config.yaml
num_attention_heads: 8
intermediate_size: 3072
attn_scale: 0.125
tie_word_embeddings: true
init: "normal"
init_std_qkv: 0.0154
init_std_o: 0.00328
learning_rate: 0.00914
lr_mult_up: 0.861
beta1: 0.95
lr_head: 0.00374
decay_fraction: 0.672
max_seq_len: 2048
doc_mask: true
MLP neurons of a small language model. Each row is named by its layer, matrix (down: output weights) and neuron, and shows model dimensions 341-511. Each number is 500 + 50 x the weight over its row's rms, rounded and kept within 0 to 999. Numbers have three digits each.
A block is one neuron, or neurons of one layer that tend to fire together. After each block is what it responds to, as a language model described it from the Wikipedia text at the highest values.

L4.down295:475520569533521459508462508444468554502559462429480403508517525427443510519491475506471512557555442514480473477521523546482460468433587447477534502428609480510521573519478468522492565524524529482529452506483489513461537486481407529519453552461573531533452483550499534581527374468585436613559476465535451466470554570535544531483536537487447509507451529453501460451521522461580519530530512483555489463471523491448427499496538507511523581496525543546498471486446499440445561583422513511566569493526407414486550496527
L4.down390:560586507467492489532476501470515443475536452561610514459531510464452556371510567509572562458516538484436425530413503532449505458504444484483543516446431494482452481514400399493507490474527566515499543546487515499448602501479488445503436543441517528581511489537541514556503471486465513565432453434458563512511498466445509496546471463568520427386506449486513400530476441577611499479475452511489502502471540529503399550479475592484483543448478518558589446544487498503484514518448487564534528487456370533503487454543
L4.down444:584449449519446537533524500531535513435571419447521443611503524468463550483508505406457452365510526492483468605458515500373544522413504472525582436503497460553529472535491436580534455493492581539505497497544500549585558522436487463514457480502473475585569425501463516384589458617498544518597400530558439492505452430463469484553455459493444413465469470477468472517435395429505485448573423547426502452411468443506469558477513459523460508582365451473563401452446466516553505437460476505421538474498440523525390497539
L4.down767:483534455506455518568416496511489523496467479501377539491457470451517548470486523525484507460486576487566530472596550504497441475590496450529528413479459447518576545539619408500621500491473444426634468565501553494523551416488444466447470500435642480576510608491589502476485538534570543549453474596550494514450456496522486513528496485484476469511482510511382443518446480470453540444488468436534482495506478463509547490483462561552454535495513482473539457555609381448528493518470445502503469499525508547571484501609
L4.down1270:481413544518577513521529414457407464636545589507451487476452590522553460478478433495489498513484520617460525437545478545585518400606461483448506547398495376545480528517499502479551545493500526427540500606482484412496528546521562492518466383545502483553542430465444500534518477554539534508473495408461438479518552530504416474468476528563560378437392517442495586470604382390539552528514543527476555486487542499507495412473549464470480426598459485493554558526466430536551504533493416430495483546498574420529492552383
L4.down1438:560502533508458527547434539495545496452584585460541570555496387470484457446497488440469483545517484471445489425496535444550502479407503473560585542564454541468513497475556443496547544439477543474464524530454432471627499554469445528517441489517517450563529482453539521490553555584514513498531501403465509452438470495511537520476421508511400434430515543506399416477571433434459468471507554551511488504359499579460443388537433505498433513478444440473539394551462531553568511527515426576511597487466529511482470558555
L4.down1442:471510537526496471466509540545395487481532445558522566440435549421468467523543515551563487466521431490454512463467562438460536563381464523521446576579479540396503576538536451473450516532558523525464554419475621496471447489430476477578400644528454486531422506451490584503444425505536560502540521482449503539432526504524550495496460441511570538484515537502489513553540431540478464475500495417538477576411431500474444498465578465514625490434461466509479503491470478468423487544465480516566464516592527511559484408412
L4.down1608:478464526549423565537560453500496514524441469458517546503502422362512501425540554499498567430569449428431451558466486504517543414494455460496486471413524587582473523498565459500536411550512532515541511503581464530546595512491428471580454555486530572502513494549552468475558502388476498488569358410479523542518456480518571572453523479438494457524456556521470432395466542429491466594530566456529501526472505559487488608462525494520503447559451519452462512504428541463487520481480459463606499389480474519475449510492
Description: Predicate-complement openers. Words opening a description of something right after regarded, described, considered or referred to, most often as (described it as), plus a, most, not.

L8.down2121:569455567435414472582532513528445432520564465456566458486459546543600472511492500482484423504558459474530543466521483544523551547438460597452504584519574482527515430496470497524470489483403492457491499600468537550584480488466564563484505563458539541490428498529496522552564475438512422540516495584538401422574496536434499379442460467484511569507507518438458517488526431565441501485461419477557470442506551446494410545560521425434506515501515479477454491464453432497573513507499527482499529438454369470479543397496
Description: Separators inside numbers. Punctuation directly after a digit within a number or score, often in tables: en dashes in scores (6–0), decimal points (1.4), thousands commas (1,050), and pipes between numeric cells.

L4.down382:534534476432485418513510494541487505542522498458458546448466470468592534500487549412487441483454446479454471518509508420472547513488410481527506424400513469523613479474439526557461424397472495452596480466472442522435578547495449418541527475497445559482496622541558559474411622542515572489476501459458556630440438527418484502485523574605546461471523431472474555501526552459520588452537423534506597533492499518511476545511481527602521447572457539483565439537509494528533530464510487511506507455520478472517477565471
L4.down1045:564426496504532522516499449466431465505455545532533486523426282510469532486498597470476533505515560389505519495585442397497513564460534535544564432478447482394544567516545509444512452551460527514457490507473558658560455613487445563431526481466619413489385490522478460573468478432467470523438522453426452620473512484504531525451485486452503536440468519524430545471477534505538390466395538512507431523553487501541664482486458505546449506416435527458573506454451461531544465486471468482448480460526475539431446387536
L4.down1321:522522517422468493482562478507567465456452525485509578552488463451521435569550448519598453514487533437438483496446438491456518517505430434470579424452467494510500429473478521547548555463529445566503510409500498478447461466450512500499515565540478495523497478428598431550512605546454573529479522438451490555497487502562523418532502526503584436528499558476508529490471391489529473500511532507586516449527567518451536393528532519431550586551470553433460522542467518569474412467534489469537452459487514487508496478479
L4.down1959:468426488478436565489556472476502546457476495479477466547538527474509563463492558553440521585452461473504446456522537529495452584521494503554433452448406524567463488524477479608416487408554454487592533488514524436489493522578539499466458465483515511499581492467508459435572569550436456523396498517524511488532515472492509600448451497488608422431558559511416477630511522510489565546413501387532508500497484475553488513437505512495493473589481509535560468446505549513505494428473471468459512504551512532509454574552
L4.down2279:479544457464482492511545541468435499572498535530437486486497611469519460516503447487513475551557494532491510571493507560546531469523532455497434429536560503405451523484519601551506445477482461513447417437482493513464514474560520565460445484386485483478459549445519577495492509538428544549525450511557543575481534531546526478482521507470540372526505442531507505512501475489563487585469506486488429541483479512609579467505433421586521516484602511501550505476517519437546408570553555508516553439557521507500556444435
L4.down2419:456504498569442534476581506386424550462563492464517495545568450623529505475474555459478580413467524432563498610496440508482497440505500495543505409540613415506493560466520500477542501463592466385462574508469481475488488381475494470466517578419471510522400471559538488536558542500431389516463528423526474534532453434527483549507480529480547412437518491458538479479469550594472504591495528455492394480508514478430542448560538474484523536459611548521474555569503446600473434493441501488462558428525431559382582425538
L4.down2547:467594456497429502571492535429423410361528554389568491568611553523648449596519574542533523533483485487527512424426487546541516572404580523459424464510427534538446490443505509565495449420455560546539456503493411458514489530518518469478435416417574459430513486492593545510527489443457502511465570455470456506549483580424459535447449520481582470522505584564588552537435389538503478573483464504532577465495554491523592506407516452490477442483522488590580524405490505561505511461445559473493449527453519478470487577518
L4.down2690:413549518472543528523531532562517415523545606460447471516598460506501466486519449565528528425431515568403478577463512552539482582500499479631560581540496441530567584571572471567522467456497506551512524514560451503560550371482427495380443548494503579506469489516575416462504480470446487427492562494536472600631431487512492493477503439538521476469494509553548440633520477438518463544487493553517445463451481441457497482422518517494471501518466431490500479440473515469550417495438401572549553466511541540501461524466
Description: Number-joining punctuation. Hyphens, colons, dashes and decimal points placed right after a digit that join it to a following number or word, as in 3:56, 7–6, 2.6, 60-GHz; also hyphens inside compounds like multi-cellular.

L2.down25:484427536592479554543453619458518485518470368539486534531494437494606520487541529571545529427441544553402571489555470433471462546447520513489497472501419451575441368494460416523514527457582466606470460525521482514465524548552488486468431548512488555539521498491414541482477506547535510517443513497407549461480501430439524496586451413470510420513520466545497522426429543515520430405581473392542592483500489423496475528552477571539513486505521619525504533529517489392507519466471440437499493549531508571498462417554
L2.down82:607585543472513459543516510521458369481479428493569558448470458455527535440526499559478512427513512448565483452633462500468449550478566574526502512446467480445465581570519430446463462544482574476555424457495543555516531500474476549495504580447509413500459436494543479453599532466531541493464580470483498510534458440509493503526530485437613521493463480545425485487455558448544521505442437469512451499524518524476513366488587513558503467459516549454500472438486438539459474514521524460489466475512537507490588444424
L2.down151:501512553483464488460465543525420402617509502556476547420521573508559549502529578503503449436470497493534507541486438573562521505605566580544595540568446443475429535474409497561486439507410452512543494436538565633467511501546466525515504561436491469504471478467507496487525573504391433512485573453433552597471516536502545534498527482464552413566570559524445583467460540505525475531466442419488466462483560520481457496482451521649521567469590533497506506471499496473608561463423517527494469459544542561498425429415
L2.down346:484513495422449514528483458520516411486524511514537506475437466369426582548519417552498465391419476551464476535559535473495543465506491540507519422502452494534573443439480515634468463477537499671502416475538555474482437520482459547423463423465613415599606471471585510448409593515495475447559482459518539519590497537526486534468575458525500476447488586504456488440471518540491425472511507486528449456506580491497519417467486405607477522458472542440467452465491423502514499478452491421499512536443504508472615493443
L2.down348:452505526498433555483577515526494377522548497519479543569396511528485474475532464526582474511472422457533527544455527539509576470478434483583492496519468468484388565422477508517458450550581465395525528527538515518477511466430430493478395573490557495485440537461520480554420515528539460511516475521466522479537400539481531512522487443554545451533504514567466558473500586577502522416522526514500537429474478452540531502485522505601536505465502552563541539542497516481472476473474410450472531480532556529420474529444
L2.down686:441586519536496542490502619390525418512419530514557554499401526575493429485474508529540459446468439479529483532475417468436590544447521493439573478539525475513437548435480449524495488498450515474497430449544576500573508566504504439517476504531565520458467458462464492584549600439560530437472541447436539498456482534508560480570537503496561447416500550530436532474455594450543508473571573526539436453483525610494481532498475568636542509428453580612521509475488464519539558479435460517407445446486536489400484489331
L2.down1849:559561518509559504593468578552536487453451436453408606496400550492530536519424549567590443485510445454474558518489406481435469511459509443533512448455534573499407396557416569484478435515546535543547390427408451578574469551551463582574495545511546484542411494534507512448555522485465537502463487520484471548450423547451458497470492544530441503539516471505527425540526573485483512487494502468522501499510554475455539571473574481501537507550444522583593434515530480404473467527556497673530470395389548544510490500554
L2.down2336:541529546581481560569497464499538496482565512624531555500489462512462508521505422495428514453462467520519471631487401481494490477443638484511579470421493506513486562559510533573539523581562436604551398518580559560476521540513460525419502406441571479435452400531393441519596598479547489540419517465528556494421535442488512522480495481554532437523528552586443503477483480495567419450480461489546508451545416478508557414499477511498551591487487485619491422519453417474421527470441458440477533385445475571496449493437
Description: Word-internal hyphens. Hyphens joining two parts of a compound or code inside a word, such as one-year, B-1, al-Tawhid, self-assembly, or surnames like Defensor-Santiago.

L2.down247:486486454534514490461494419508411423462555442495568556554436463508535571492550563495540497510613496555521531497504555376480480486503498482570495463545498511440526441401471486525640446352401531569545533516531526510569504504518408538433613549505450517488496501452520465439479477508519447471556596445555500540439551471587503545410412576480556463504418629466417506552473499444374438483547482513554451460518528529518559489494552470487545454590468424553468515464515523444483580544494489569476560455465502503431318588493
L2.down281:443505580477466453484424521485549443465525455547572442420495415481660501499472482465420571511490455552537470573578529488472488471536564492390459499522541518500522477491508448507441521510594488488474520491464423567491499539461507461505492474479477476509419524530455464466436518536453516543537495541432390559536541509567519426462395475432444501553461551460453402461551622535476474579543560478573464430589490504548551465559572590477588524437526538509500590562620551469498538500544426495507544495534580560557554556558
L2.down569:652556453491476542500544531486495513497522515574423499488451480475501425503476583480505463487508412411475516556537438536464450497495532530488519522469502454590455535472459418504455468417541480505495517502437507565472424596557452445472509546529488541353489437579497581483508646449540490407560523527462507561528520573450486490494561529441482513505461545493537591480426610534471490496492483427589481469555473496559495527537583487424471605467528445504582521530429471565545451468467532432562493452568536499512444460509
L2.down1012:585449525548499531511507496557547455510376486507474520412500503413512486437612630448442545518514542393516585479477488384479473547465386458493463492463462405529568556463499405516469458538477468490532493516490515522498414425471510427512508506499445412426482428510571495509585561596522467454542580537384525447433466469561510481478480435497420451465516606506512471502485449622466532482536462495499470479506437538404571572546527628456542485487491503549544498501483476574516473514505499475542407528541505537416485478557
L2.down1438:527439488580485511529538528501624524397469427388477537544514516517446446542479558501519482577384579461414505604542472515537472579448565601471479461491463535490536571547532466532495499464567585532481521481600479461535423424468500529442546464496578510481522528486601500514511417473512426522560482460464511518546583555586470498517474508468542424463473490560563531478550568568535532556550462482512505490573479482493532523452537449474414487515526468491549547540435555494463554472596485585587522421586536584528510502509
L2.down1481:468372494487405494530512488479432470524506516504465533496570540505520476451560585556537529527489502426514492590563439590438515440438518538475543385524429455476519544559580574518504513460460517472413486588588458548576388533546525425520508418542493446475536507518515524486493534466513547436517517531500525557534498518633460404481394486466518481543500531416522450484515487524560489572439516533434538450620463542509524503514517547510496558564462495462530481595415503440480505466498439542515475448474456547404486548535
L2.down2132:485486434484487529496487507606504500531495479520465547437506362538609518514500518506474460424540447509527459551565521489495426467494494521513470567486532504429546436409561385510471518467453586357491485470597454508497514444405590480476396598456535608553485433576547517532522544567564518471498418499502537496394483495554401507424562515417530498581543572561414547558550529417387495516530467517543573466518460557527534673519487440486487532506465387504536505427514531571519512495506498530519499411534367509493573547600
L2.down3070:565469513488502585497461492499522448644491464517530566510555463487484430457474565481565441471520476425416513512478447456432474552453445529450535482561512513534417569563553498536451431481519507452495482518494544460413452499394463451453467541545444436400395537555572502399475620440435538429565542567495523436468545482546499415491540506408445525525501522474510616461517515474524388473503400500481427446581526438488604485479579486483599446481491490529498438563379460503488504539472529439457519449490506495404481565527
Description: Focus and degree adverbs. Adverbs and quantifier words placed before a verb or phrase to limit, add or qualify it, such as also, not, primarily, largely, both; includes "See also" headings.